python train.py --n_layer=8 --norm="rmsnorm" --norm_place="pre" --rope_base=10000.0 --rope_fraction=1.0 --qk_norm=false --tie_embeddings=false --init_std_up=0.0363 --lr_mult_qkv=0.5 --beta1=0.95 --lr_head=0.00266 --schedule="wsd" --batch_tokens=[16384, 32768, 49152] --doc_mask=true
MLP neurons of a small language model. Each row is named by its layer, matrix (gate and up: input weights) and neuron, and shows model dimensions 80-207. Each number is 128 + 24 x the weight over its row's rms, rounded and kept within 0 to 255. Numbers have three digits each. A neuron's up and down rows have the sign that makes its largest values positive.
After each neuron's rows, "fires in" lists the words (lower case) most often at its 100 highest values on Wikipedia text that the model never trained on.

L5.gate220:163157101128089122122152192135179112158102135058152131108137116121089109102082195105098117099106101086142138178121077111140137146129130127129081119135129126155108152126108104130140098145122151082133155109093126148130096099140116150146110124138074130116102133143101098118126098131131101136144142117094136076116125136131130112081161122082118144126096165128111115157062130124101088121141
L5.up220:100155146103114109087133196138170092134113111102111128113165105114115133105108161095128067075129131096144161158122085126125092131108129113147091106130172128129128140106129099115138106136120162089119118100086106149133118114139095158111120103101093136137129120139101116106107131093107113132159120097129129105111140138104152109068151119087138124086082144135111134169092127145093060130192
fires in: "the", "we"

L5.gate1454:140106128108188120121117123126111163159122157122104166155138136138092146143135115127090113104114084116104152137100165129087147154128158108166152121123120136133110104118120128112161144104154110152138094120105137134111069147155076149136164151111150119131140163081114110133147160112125060123110125095131111133108130102134127134157138122123085101099169139092148114160181120104119109130155
L5.up1454:117112138125181109144089134139114162156128097113110158104152161115099132119166145104141189101112094117077158166135144140099155132159158103157144137127110123097124107144143120098127153141149131131118126149121098122096105148146126122133130145109112122151166147103137157123172119147132140129145156128150135096086097110127125122128134103109117077150112121150172156165172132069121137134150
fires in: "to"

L5.gate939:149170123136160132106123124131153103147173149153112162123108128171122131139142130182157149149115122139138146126156067111189155087168116134136101098125169143102082143118146095098186120112100137131117101111142157167113146153130139189136131151132123132096112116129120129124103168155119099122118177142124144136105131106115164085099103185137158100155095154163141139153162118109120103134128
L5.up939:120150135121089099100158109129123123136089139108126106120122112068118165110150110111116159172126092163162097097144143123157133152127098096138120125130100153124125110151130146131123111139130116072163182082142131127121071120080092132134127116150093151121147123137133122123102130150130143122122125098162138111142144152150104081114189146142080114145115143117137151156162128155147123119100
fires in: "the", "2"

L5.gate324:125107118126143114137143092153112136109140115158098144157139107140076107148130101127141144137119094121166138141117121115089144119164131093113094136173148152132120110117176166139148152142152099153083121144084095125158096154094122110147115165122124131132118138142141105126136113154115130136125139099143133104173106123141134113166180176136123107153155148132152144088122132078083112123147
L5.up324:159097089119109151129088087093133132104112153150133107153179122135123149092119156137147146137084118145157086128141109108129096104093105134110117141133156148152111184152120098110159126140105134111119168121140150107104103137097095146135089122117120103123093123158130114146141120129132140135114148124146158112135140139134123155120162168134121110129169129158155168127128146181104102143143
fires in: "for", "after", "spent"

L5.gate1194:095084147120143096153119126109098170119137147136095150069114124145102119127111159127167114132064155165128108148125124131108136118110135093082167125117142122154159087138139171138163146161124131123129129097119142099113146129106136150070151113126133129158129087091175133125162092107156155132114133149143123134093117150084149114117111102079127092154124101115151133134176110132149134152150
L5.up1194:114112136108131075124115110153136080134166165143117147097179149131145094095142159168144103178146128160145139123146140122137108092124194107105136132130146129141149107119137140085156084145122102119108114159128144093131155164135134130108139132128107159150131116100138140123116136106115144124133148132141143102084114159152142121084112119114106103158112110111137155152151127142154142136117
fires in: "a", "to", "and"

L5.gate760:132149148152130115155143117128105115131160124092142174122099103125115098097119102146097154157150128102093177083083077146134102117107145153143112157083164106118101143089129114081142137147121132093127159157106140167104117145110125110124137122130148125131126124099162142123146150128160127129109091118132114117169112077150108144150140157113131163077155154157088175088094135129156136137119
L5.up760:138136107132131155147106122110116112088133070126122129122115105083123110109113141138133118148123081114132138083067175116108151149125125115144139073156137130115127102106137124110133142094107138102101096117135140119158153120105099161136159101108132177069146143119114096139135122112134135143174088132128105084186118125159133120088142152125114192151154159132131108135104122143087201154129
fires in: "the", "such", "he", "potential", "later", "maccullochi"

L5.gate1100:185121112134155157111100114137140146123095125130120102173144120152131147161131098157109115167124147117151095145124138153138140137115115158084112143133201116151153148129127143141173139116136134134152113143124154177106125118131123155170120135106139143150107111096122111165177158129138113117142138131116166171140138095128104157131122118096093119105122113129116125126165141111160142136152
L5.up1100:082114111136114154128099115093120131153117163156147108149130153115105111161137143146140148150135142125100135144143134139122157142116124143044141148172173132112172144151132124156152128147129158132154112149129143133142155087094132135130107138121144143123098147082127089147159133070118112065162127150121115158125106118108093162114109114095145128123164135134068177117141103160135150168161
fires in: "and", "or", "what", "asked"

L5.gate1513:183126121134096118123125144112141146160126127154081160127102102108105159132110144113114122113125153097081129146137123109165171123112100124086151127163109101103121134144119136119132119131097163168166099130137114074103141081137106138120105157142099133127096121100161101130120104112138119104121130119126188112097141087136106110153087163114110120122122141116164171145111125114148084139105
L5.up1513:164092140110131120112142176124135156152117108120103132122098117101107130143101136148117129112122115144116133145139129161157131110102145104107113116163175140121115143141147131151096136127134118169119110125133144130136178113144115147120078138136134120103111108089126094103147143121139106120127104119116132114109143125091138133128111135140157117130114134119115146123116136167161137098133
fires in: "and", "including", "as", "included"

L5.gate73:129094151129122119092137088135114119157094119169090133095066149121113142091093077137155157115109118112099077104114148140149144128160138114132178119161137111143114148108089113123118148124102123107066128122110137134095107086111123111121131137143123094129153150113137140115161099112125176135136113159110159154142132108082112124155126081122161094150119113159141124088158159139136116152106
L5.up73:190135104097125164094092107140119154136141132123125127086128125115117096136132111083134132155106137108124101082119120182103125126095131131099136172151142119165103143059100109142134166136115138113109119109128173139119101122111134169138158172104136126128120122137140107083156105101132147130155154135083124144162129119130107131130109125162133131141129200107106139111129152112096133144082
fires in: "s", "com", "c", "a", "g", "m"

L5.gate1009:079072118112131104131157180104164140113123124089106130136098090138146077110136141141142124114094130090105161147110140117146160120096159150143140162142102094117125111125168136172138121147151101114173121118116182123138144106137096146127110169126141123164153134119151056138142115124106088122158149116090154093164082145103179081086117121140116130115113084084127133138102117089109123111138
L5.up1009:135095111134126140135115063142151146150126138132114096131116122121118129125128132094142089148082119097108108147119129112126110135106148195175143150174140126119163141144142140087119113110125114140136133168121121095130124122135079118124131085138105163128128168121135097128115107137126093123139138110103139099132125113087184106127139113093124121134121101139135086166143119170168124101171
fires in: "some", "a", "more", "many", "several"

L5.gate3:111140115112153122133120103166115109129150153128121159143157136160164089108109167117154169112148138118130111121098118143129089094110113144081109146154107146157119122152120156112123129167117137141113122145145174139090114111149147107119125161164165104102116129117124108130154111119156152164145091181132119170114125140129086155095177081098140144154109145114161126084119157101106109101106
L5.up3:142131091111138156193086129116119100099106089128183122108138113123147111137161080123090133102122124127114127066134147127112128137140107122146120134112095145113135132148145129149139141107127116129128108150118126146112142130162123126148088112122123149125155145117126117117150160129121144153086146121142178109157087139154145143121164140163099138112158142120160121107120183136113158114152
fires in: "the", "a"

L5.gate146:107064130099127087086128133079120193077129201108101145172146144087132125165169115060125151119139134140120109159127081161115140157121138151124120131147154135133152166112125132123124104170116124130160115134101126098125063101121110108135096126101108112096109124145177102143112122161083154153137119128113166108144099131091133126095099198150149166136132156122128132104176134100117115084104
L5.up146:117104130098109124106133135141145123106144167124159139111104162078090085163147089098097110087121132109150129128121140147159125092150088156108138171076118150135119156127113154134112114148131173122145123126124095109111072149144100158118111102118115151104127118123129098091113090134101170157126095156144181127133116125078163110126135144148103131101130161119110126111123143093109163105099
fires in: "for", "his", "the", "its", "by", "seyyed"

L5.gate643:115137132152151133089158141124076113109123130107110146171144099112151156133098134100122116163146110086159110144143121141104157160148168147114084125108135104112141081116152109130099110142137087104173150111165123117079174213105121111132104134152139190134107151104152154167146143174202149147130137134112111146108089127161128121115106128116131115101123158118167134111162115101127144143157
L5.up643:136143103113117128162150098126151126142100161107131125135099099146110119123139135095161095142156101126120184100086123104142152102085098158156121115132113180137130114119128117111159104139113100103139116135112145135119124091130146115142116142160089098113111149104120110135151152125134158184131157152087130121132144102099098141148152169125114106080139164149090119128105123093134097114121
fires in: "and"

L5.gate1357:121118144083117089063115166135146202126173167110169134167122128114130150094117121120149115164105136143161105138122151161171136121143087077104133104121111100099116141122098171116124135113127106134125096153153152150134113141130098085104119133100093127082101149162126133152111124074140131137146140136126127131114122116138111109106128120112119163145112129163102111094178113138135162150128
L5.up1357:153087137075123119133122146116187130156125126121071158187131111143135135186115124147110138126134162153121118106118146107146125090149164117110135118111120128145165104111118136142088147088117113102096099136145143099121153109148076113135099128128124115119149102149114167128160108143149158067116136159137126115099139089133076119120157121131136120121171134137074126151157104106143106135119
fires in: "had", "have", "shown"

L5.gate423:133141085147113116144113159106131127127118140155111134110130120141145093122137136148147171172093128176107121143149130124158118140139167104075124146162141127123110138132113124177084120098184134116101111133173172135107144105130137156119125096117144138117149114111130135147124088184136156135137112110102112117119124100069102139099110149162088143094123164145131123167090164128180112140113
L5.up423:112138066101117132111121096132121149095165136161118091078132140076138125136163141169117124088129161153111127123092146119111150123129141120091102141113136115151140110162133124149108115117126146127146112131127079099095078110129115112104098158143146122123102125149155152128145165100113133154158105128081115136108132121153146138127125092125106121150128098133136149187105163136113161118120
fires in: "in", "on", "of", "role", "part"

L5.gate447:129154145107115158114138112082152096101137111137117121158137106118083136124145140106118151144150142119085094140111143124111138122104137113148140102176110130115150145149129125148151111140117149136121094159096125138115137149170132150162143111122131107122151136145112131101117102141110067084156116120148108142142146130111128131104130131157121182132160138172203119129099129123167138130077
L5.up447:156136102110152126120121135133162131098135124128056132128104121102136163107136162131095103117114144106119125147130104143114120104120115118107130109166105147131133104133114124094119131152129120143127114113155102123112155106158130112177124116072119085116142117121083143123148061123109098087157153147114187079126126159145135071164108127122107125145094130096124062132135155139124123110141
fires in: "that", "each", "same", "every", "any"

L5.gate465:111134117139135128132140109099140154093145117093097077145120133123109120173109124150135137123129119125154130099118099141121115143108138117153117122158139136149103174094112113126108110115058116094100157086101151157124121138152117167105121095070109160148132102134182155135147144083103114158132161138112140108154098109150108118183104122119093112131120145126099112120150144114106133142123
L5.up465:146138118119093118147156142116154169120119165124116142119115122144131117110168087151179144144105145150139166082119159169107138111154149102105097103112100101078125163143090121094128119119169117133151133108148128152123097090106143098164122117088145131133109117143121125165148120137124100135107118159102188131108136148137107125144135172141135091145139147153153140125115123113126129136132
fires in: "of", "slovenia", "on", "with", "israel", "including"

L5.gate417:126127111144122124130148089070148090130110150170113161124150074102120151150093155095155099114124125134165098087116122103137119131102145146086139113099147128128117131130146148090136077090131138127130150140110155115152140104140133142144129096148177123153081148092115137143128169141089092118139107089124131175124194151170127112142104102082129139099168132162151134156134136173120121094131
L5.up417:113075117145159154137162143091164118135075153113126208109108075086119133094102153102116087123138121143147106099131110112162105135143137119116128110164125136119131145133139162138171122115136087133151112129102105104152146148132151148149141126150141127146112171110136111138148168149111099082160148090104165159148153185159101112164118100114116102099154166148162113133132122186095134134120
fires in: "as"

L5.gate1233:119119136120150135118139138081107144136179117146130154127147152173125124100127103120136142128112129147127161124087130142149170132153087115190109138137117160124156112153111150099101077133142141127141145095113124132151152116135112130159141115110126104156127139125139100129098125117119107138141141175095105120119119106142112078133101121181109063142156119125135150156098116123096113144103
L5.up1233:142121138098104119121129125135111094135110095168116154145113141162186112060145095142119134146150162152144118153098133111111122131120149101123171136084158144135100108126145108079086090176086097111122124131165150162135175121087112127130103134115118137123108138140104082132111078132124108101153115099115136094096132148149167088120105125121112109181184154141157145095130177120107175123129
fires in: "of"

L5.gate1183:134121132130111176114112094138124116188138106158134108125132128111123134117170111143138149132146134133113156103133137113122129133142129118145150132125141158091103171138120151103148119129117134166136125089118115129128108068141103121110149128108080134137169111117141113107158138104138118171106122105124165169136131140129175113119088140131125123152154106117182118129088160120145130123103
L5.up1183:141123135107097090101150162134169139130098095097168158117136143118112132146123121188134084138067095154125180136080133120145153146150131132161161171108100133187148144113160101149132134124177141159103136148117115120166138161122141158155144132145150093115150147144117173119117114106143115148134097085123117158171157140148111113152137146122117111126120160105149126146138108140141124096134
fires in: "by"

L5.gate666:085164139115114119101149143091083086131125173112100176140123115103123146132148118150067137127122133138109105122069107140151124118127138131123152111095168118117122106112157184114132122097164077123146135128150152121143136130076128103093115101133125138129125085167135131103124141092124108147170102123138100102116149165130139123111109155138104146165103102101127101131126154148130195120098
L5.up666:151156157105154132090114161119138119130159124126091146127059126088133133136123177119107116124117089106145122170115122090089128100127129144072149161137137142103097112152128141143079152121116092147106161096125120136139076099109078124119102156154113142121110118111137114085123117134153114135105165161140074174097131173138145082110106142092101122168137116144102132140135136142145121105157
fires in: "on", "in", "off", "over", "place", "north"